python train.py --num_hidden_layers=9 --hidden_size=640 --num_attention_heads=10 --num_key_value_heads=5 --head_dim=64 --intermediate_size=1728 --vocab_size=20486 --hidden_act="swiglu" --norm="rmsnorm" --norm_place="pre" --norm_eps=1e-05 --positions="rope" --rope_theta=10000.0 --rope_fraction=1.0 --qk_norm=true --attn_scale=0.125 --bias="none" --tie_word_embeddings=false --parallel_block=false --extras=["capped logits"] --init="uniform" --init_std_qkv=0.0317 --init_std_o=0.0 --init_std_up=0.0317 --init_std_down=0.0 --optimizer="muon_variant" --learning_rate=0.00193 --lr_mult_o=0.879 --lr_mult_down=3.0 --beta1=0.93 --lr_head=0.019 --warmup_steps=0 --schedule="wsd" --decay_fraction=0.845 --decay_shape="linear" --final_lr_fraction=0.0 --batch_tokens=[65536, 131072, 196608] --max_seq_len=2048 --doc_mask=true --train_tokens=879700000 --max_steps=6874 --dataset="wikipedia_en"
MLP neurons of a small language model. Each row is named by its layer, matrix (gate and up: input weights) and neuron, and shows model dimensions 16-111. Each number is 128 + 24 x the weight over its row's rms, rounded and kept within 0 to 255. Numbers have three digits each. A neuron's up and down rows have the sign that makes its largest values positive.
Before each neuron's rows, "fires on" lists the tokens most often at its 100 highest values on Wikipedia text that the model never trained on.

fires on: " of", "\n", " the", " in", ":", ","
L6.gate1642:149138062145143124119096109155135095113116095129156147159066137125114133108127113156098142128112132119160105119138128137151098105131134074131101142111123152132136147084130152121177136158160143142124134131113104102102104119137137127152133120121125139164122114132120128131133137098160095123
L6.up1642:136165128092156135101132136160101131167132113119157103113087081158110106121153107147132143116127105096114145099127165115143090141113140097088106132123139131115168163144145120104163108126112100089117148175098093139121104100137115122137121120142169136137090158132148101129146109123146115131

fires on: "born", ":", " by", "-", ",", " |"
L6.gate532:126142083124151103149139136138140131135113143119111151157118130137123137106133147139165123152115109117116131190113146150153144119100131108088101079151127151122101132136145141127105139134125118134172155144102123145118083162104120086110139064145132195112155152116150114171130130157144158138
L6.up532:145127052125102141134126152125144143151147164084106118115133158133126136123134147112156121133119098166146142176098179121100148160099106168136111117122155117148126137106109159159088132111134127156118125141148161132140128159119105185157143098129139146104120152141163118142129137115077118132

fires on: " d", "-", " /", "d", " +"
L6.gate193:134131115115131120141130114138096113107122128107154115148114124104096129102138128115123144110070118151130122148167145056135109122106116091149138135111163130141126150122169107156118171105107124137113122136148154150132102123154124122155104164092136101121131109131190131135120156152109066108
L6.up193:168155155112117123147118100087147109112114097164126088105152116130142117152137122079101142125098122146122134139139125132119162149112076113125105104119169150160103137091135137085124134118091151153144135100145121117157134103153114119131134118145049137162122090125197162133153154180135122137

fires on: " |", " 23", "–", " 9"
L6.gate1485:155144151137142108136110143137107173133158120123120120112154117179130114113113137124107157092165122134081153100148110068144156119139120144099160126139103113115130154129107116136118150134070078114126118114172135153151136168124105125130137150164134115147109120155106120144130099130159111137
L6.up1485:156152150109123146136132109124131126107143119086134136107172143140186147157104097123141095100109159093099099122105104157116098180114102164107143145071137129155116107104192159129135112093116150158102120165147108113171140142150135119092178140129149114104132146139105114100123128149170141109

fires on: " the", " and", ",", " The"
L6.gate110:135138102117129135087131139141113133141134105105107139144147127109111108160117090130125123127135097117139147116120154100141116129134161044143140136117104134090153083108103166164088089105158119146142116156123123107112148148129086059122118163140097154134167102203115145163130148120085139141
L6.up110:142127109078122143123145098143150138150132096138168174118160143099135128117169117107124119139116183131169116120126127151126145088149138145102173177138139173129100122102183151105143165166164136103168133135143103132076147089098099112119085162127122131113102123133146108080107099159109130107

fires on: " m", " a", " had", "-", " 1", "3"
L5.gate772:146102137108103189109095132088149104142075135111109110113124105095122109123111103144141088114115111150143109155142099114130156110148125126117119135111163103117116087121080087147106144112124160174173104174109156117162100142146108107136093170117100122120131155159117140148124171115124182128
L5.up772:141126120105115102115156105091098157128114110112186106109112120130142098098094146116133126156103082112134129189133122103107119141132086147124143113160104148108119093166141126148101093142138164131112161086110101103128133085137144079103094148134141132158125145169141103127129147135129133114

fires on: "|", " |", " no"
L6.gate222:156137103115088131081138084106145120131151134120117100125141098095097098128123115129145175154124143168163119109126123097149110136135133126121133107150088123163155120117138145117109165158100127104138142114112103126120157139103123152193117090146144156142136127161131085120116123100150157142
L6.up222:128125159140100102139074121163114133111150124140119127145148128086153172109138134150152184132146131159104101131127077132099144181136102142143130115166130133107098149149124149116157137109072127112146132158123141090166125114089106106140096132136110143136118107128090134129159143073166124134

fires on: "-", " +", " 1", "'", " of"
L6.gate790:165123143102104117120180087111140155129141094118114104170095125122112143108118131134179130126137104127092091150153126133210139099116088179136105121135132114126121135151143132098163147145122113128132150152146137115102132097129150124137125124119175081146120111120102141096119125146145121131
L6.up790:159112131136101118121164102106100150111149117089144074104173142139077088131131118146106143132117116145115143138084122153144086119160119103145130121133153118137100123095111152130121146112118092121091102112096095125152130087149091156117144106144136093114127099127150138092112149164124104140

fires on: " F", " H"
L5.gate1230:141159130129143151145130130119128084076132140101113123157127117124148107148135156101167095118147145107135111132143107142142128148143157109102171100093165131147122080146115111074121095157100138154109115128100120141111152118111123132099142148170112156095111170142098151101093118166162093129
L5.up1230:167150093119110131131104121097136123165127146177121163146135134133093126154091123145144123097126142161121123107140141132105109129177087125169127120143116106126130120140103114140124175123145121128121133098090141121132102088147131101096167142127173075173133129139132104123079102136089122145

fires on: ",", " in", " W", " and", " "
L6.gate534:157143108139120115158136102103161112167171133129144109099057113104116127122135104126115092112119145139146139114115108140138140128119159169102190149131103136145132121168164126113156145108143150118079141078133135142105128090153157145118129119172148114145157101148071141171128103147124111091
L6.up534:121115122127138165169127126130156114145151105106194084111117137130136133149143126157126102132157137116147102119146113128131071106134133143099120124086151104106155155155178148097147091132182176144167149159110095080201111081131150140157147154141164149136129113128145167160130146107122155138

fires on: " S", "S"
L6.gate1168:131168164170151169097120126113161112110072153120198150130112129109137163137084160142113138163099112139118120125101135148125107139129141087076142139086101170138185134133130087136117114116128164165126151117097104136124095105098168108143158132147098130126158165136098152094111120120137148191
L6.up1168:153161134128117093139125135110109103107086113140107109127136129116125134110147128162123118162122095149094101128166137129102138122140144126130144201109144162107131112124138165150192131106149067138148122107133138195105167120118115124097117138120134129109170117125136091166147072155164138156

fires on: " and", " also", " known", " as"
L5.gate255:145132109102139179080140078134128119082081117055119116164158132131155142136105130131108130155110099153135118142097150134181090141177098118159100115109138130109133098144138086137162151141149125133093142173158095120105148110106130174114109130148140126135131132144111105111133137157144171111
L5.up255:136155115138136171135114114117099111089147129119126084122161104137135097123101118086094122082090074124112087149146162105157100142116137118142107123136104112126128148190112149153162115144149144145137132112110149098115099148101149120097124143147131134159086145153148139122135114139153131140

fires on: ".", "S", " S", ";", "s"
L6.gate1037:104139124172122166123109121116160141094146111091129143156139114117146137149115134099131120119114149132153077133136098128164155142138129136153132106077078127118141146144140137122138115126132144140147125120119135183133094145141130173132110114078079200150136089141182148107133121133151144136
L6.up1037:138111116143158146128149124133142106127115115108144114086160141160121130121123156137141104115153106089160156140134172132124148144115113098153156102114163114130105140130135156140172110140118118135115162101157218169141130116117155156142125130101143104150166123126111106157175133135195106120

fires on: " h", "H", " was", " H", " where", " single"
L5.gate817:133122122072128152103068146126115139122130151145095113135163106102164111144167155119118119125121095103115130151119159134129151194112128116137165104159125121162122103117123118123123083114143114126117155077080114122104152147127129150121095116167118155164107115147119096109130138089107138150
L5.up817:121124120115109150140128117122164132137145164172172110166117152108129129142156170136127114127143167157143117148150113137123124120116109108157108116136128131154079091140154117137121138118144120149085143103106116160093128089122104149133137158160176130134138174114134177156135144090099127087

fires on: " was", " were", ".", ",", " series"
L6.gate1599:125145139091130172179145128143134139124195119110161134133144096104139082137144134170121148139147136159154143147135096123102143101113102148096096132177099154128141096118159152117126145092139161143110159107124143190090129161146183154118128112093133174151122169100100126113149069137138124162
L6.up1599:128146126134186155183126139145116142135118139117121109158132141134096139110161141116132123181165117093137133122133107173093127082104116142123110136148089142111148137109111127136108146134116144166146143155108120157128107147113151129109110108137110149153132148118122120180130108162109153091

fires on: "–", "|", ";", " |"
L6.gate214:104107142117133146144105119159137095125123086135107095171148154139103146147069108127167135168110111125136115123110149096156071100160094140142166091149145146121126102143148141082138132126125111118129134121149120129115152119093122132156139157117109127089132093164133131167085117151115126146
L6.up214:114102152151135107141129158187159126089163133137132117148150152155141120102133092156092144119111128139136095139174101140107090158135127121151148091138133111079151121100170133121059124120197110114119158137154133126099144129102110099147140145098096143118122128140105158071110145112111108137

fires on: " w", " a", "-", " (", " for"
L6.gate307:149129159170151161121101117181138160111128102125138141102138115113143144147109102158121120160098115155124127139088120111120129110110105109133136088140107125115104147096132161135083109144127147117124155140146126158124150139151123067159093160087164128109158131131129155138099120153127114111
L6.up307:161140176137099139085145134116104152135132155111104102137131142154120119157097139153121125123130140150167133133085092121096179102108116159139107181140077113136148127109127137133127110110129047126117152134087142148142158113160125138114159138095146117136157124150159144140151113129106128127

fires on: " was", " is", " also", "==", " been", " and"
L6.gate1421:108160097123151153131055115139105104121154099125161102107120104097145157150128130148112162151108156148154137121111137116152146139153102131139136160126219138103130097120102150123094134144138128150118123134156107105111137138125115139157109108144104097157107156162153042147141141130152165098
L6.up1421:128111140136181170100142095115160170124127110169116147105112126111063120095122130164123162076152129113155151157135155138098128168133109118114115105160155135131103100140088152108120134140174141132138135145124095091142138127142123112111162119145121118155142161153155116120104163116162132124

fires on: " |", " used"
L5.gate1361:073141141126169096150124116148118051141133125134101096103157113143104154130134119141137114098112092141106102108138075141152121111129130130105148114130139100119140119143143140101119111142122134129119121161118136125099124152139135149116185096121135132154131136166150151170123095138161148120
L5.up1361:143122099098107118112103149169151116169102142084103154143121128113162092118111124083113105142179124138110123148096123146166132128126129120143142150156098129112096128131119100109098123133135109136136125146146148132191133124129196147144129152099138177106121112108137112084095093119089129150

fires on: " a", " A", "A", " an"
L6.gate518:127119118125108138132145118129150160091088124146145129166112171138103100092106146096137101147134107097138099143125102090125110115104089108059160149068115144088096107095085128141154117081139163140136181137098145143112108076138092073133152125095152149105113091146123110107095132115117175109
L6.up518:115082170136137138090094141157115153130118148132118120126161078151143134146129140161088119117146095125143164113143096154132129103122099141129121149132157101168100130094126101126120144096150118136121121106127140151096149144124126166155145148154114162149129134133115118129141138112111087141

fires on: " |", " to", " /"
L6.gate1072:070115143151127142161096128137139120131128158158167168095134115148113150135145136111114094121107134145115122152150141086151133123120093130123141128120134111083106100139135132094135135146139160133136132132118087119101121133129154117104133089151162145151133111168082124125149141138124142156
L6.up1072:111126117149121176153142152135133157124121129137140132121118107118143094124133114126104147105152149138122129133104155183152126083107116144119115106169119149152110094149129118130091101165095128119145144110152112120131140149160097110147153134132130147120106115143143101150100117166097159135

fires on: "f", "F", " F", " f", "af"
L5.gate768:133102145118129135097094132121116159064127134118143122116163133136170121143135156160157110149129133092140117111161137113127163134138118114103104106120161074157150116137150135097114108150113134115167133124100127105160107125144153091122112110132112104123141099113162184079111102140094170133
L5.up768:208108066106136114136162132143098132132097129171187106107152145128165140145131135092115111119113148158143153132124139121102125157172138143108106146126073082150108121133071140170138164118147093101101149108145146149131135082093119123152155141134152110117115130153164137075103125136142152164

fires on: " and", " to", ","
L5.gate1033:115163095112149127115120127115143176171139131111133077108101125161098116087110131104127123114146130130120096099145127100123140132141112149149127109110106136110083138134091110173119143156154142087126136153123130093155150142117127105074156113128081140163161115156102152126099121093118099132
L5.up1033:118117157120107144135122088154128144102128074108155139130129143106119134137116110142121108133141135132147105148097126111094134072167121176088132112143147142122146123139122141104139111186142124180144104069149137149170098134104111091132131127145123132169099160159129096146156095165126179119

fires on: "–", " |", " the", ";", " ("
L5.gate925:077157135079123165104117149096138123104164132097102154102148108162134068144106173136131131170120171101048121094149134089159126119154134138083149098125126079105118163170126146133120115136103092145142107113168134122141162132119152143141139175125073113107161128168139113150106151092091107121
L5.up925:185131104109110137079084150120132084114123135115115097113149121128128090105123115131131137114088129069086114121139155136147102129083174151113148122114110124094106110178082142174115116129106117153151110138119123128115117150125125125139117100134088077143107105163119117141100179122131134134

fires on: " was", " been", ";", " were"
L6.gate1682:150106133164178136134078141172115112088156127115135175125139127109082122102116149130106128148130130125120141157161097143101146077138073106156080133144143165117178098109139119137102145093119142104107144153120098153130114164170110141121106111190098168180156187127113114137148158112149117165
L6.up1682:106122083109145140126117129054113128151133107140137114177142159142122121126122141114115104151098090131120103115131160152140130140116091080104121098107133108098100128144117160097093087187147149148149130156145139151076108119134160159119107159099130130167126132101098116122161091142161116102

fires on: "-", " up", " re", "t", " ("
L6.gate361:123115152146145119131144099162146082105139139131124103147114158122117129081141126152121150112100122154137074158139119107138165125109121138178150160144095149139107127119115158120102151136110126147110123158115128161107134121144099078140133130150127125061133110138141099123133157116132111102
L6.up361:156129153111162117129097115105125109153109115156149102121138084078128105117138140153080116139141130128162133099092142132140125121087130113160123144159126126133105137115128129123111158144103099131106103146146072172109126137131151121147183125135181116108164121171159099118137116123138101114

fires on: " a", "A", "-", " all", " an", " A"
L5.gate1288:144136099129134125140145151094144115135173131101152123088126112153136086148120127115140171143149152103128111169132137125161162144141048123116149111143137128135150102092163123113145162130161118125122143121134147104139123148135146171113113144138142132119117094187108172134088131110141187131
L5.up1288:144118132093089082093173106129136128136102110102169111121142086136116137092124176104097138145119107123176129176143125080082085105135122133135143150134150148183143174171146151116125143144119096137153123089128147102110133124121073107099142150129106121175117089157105133131113149105096102134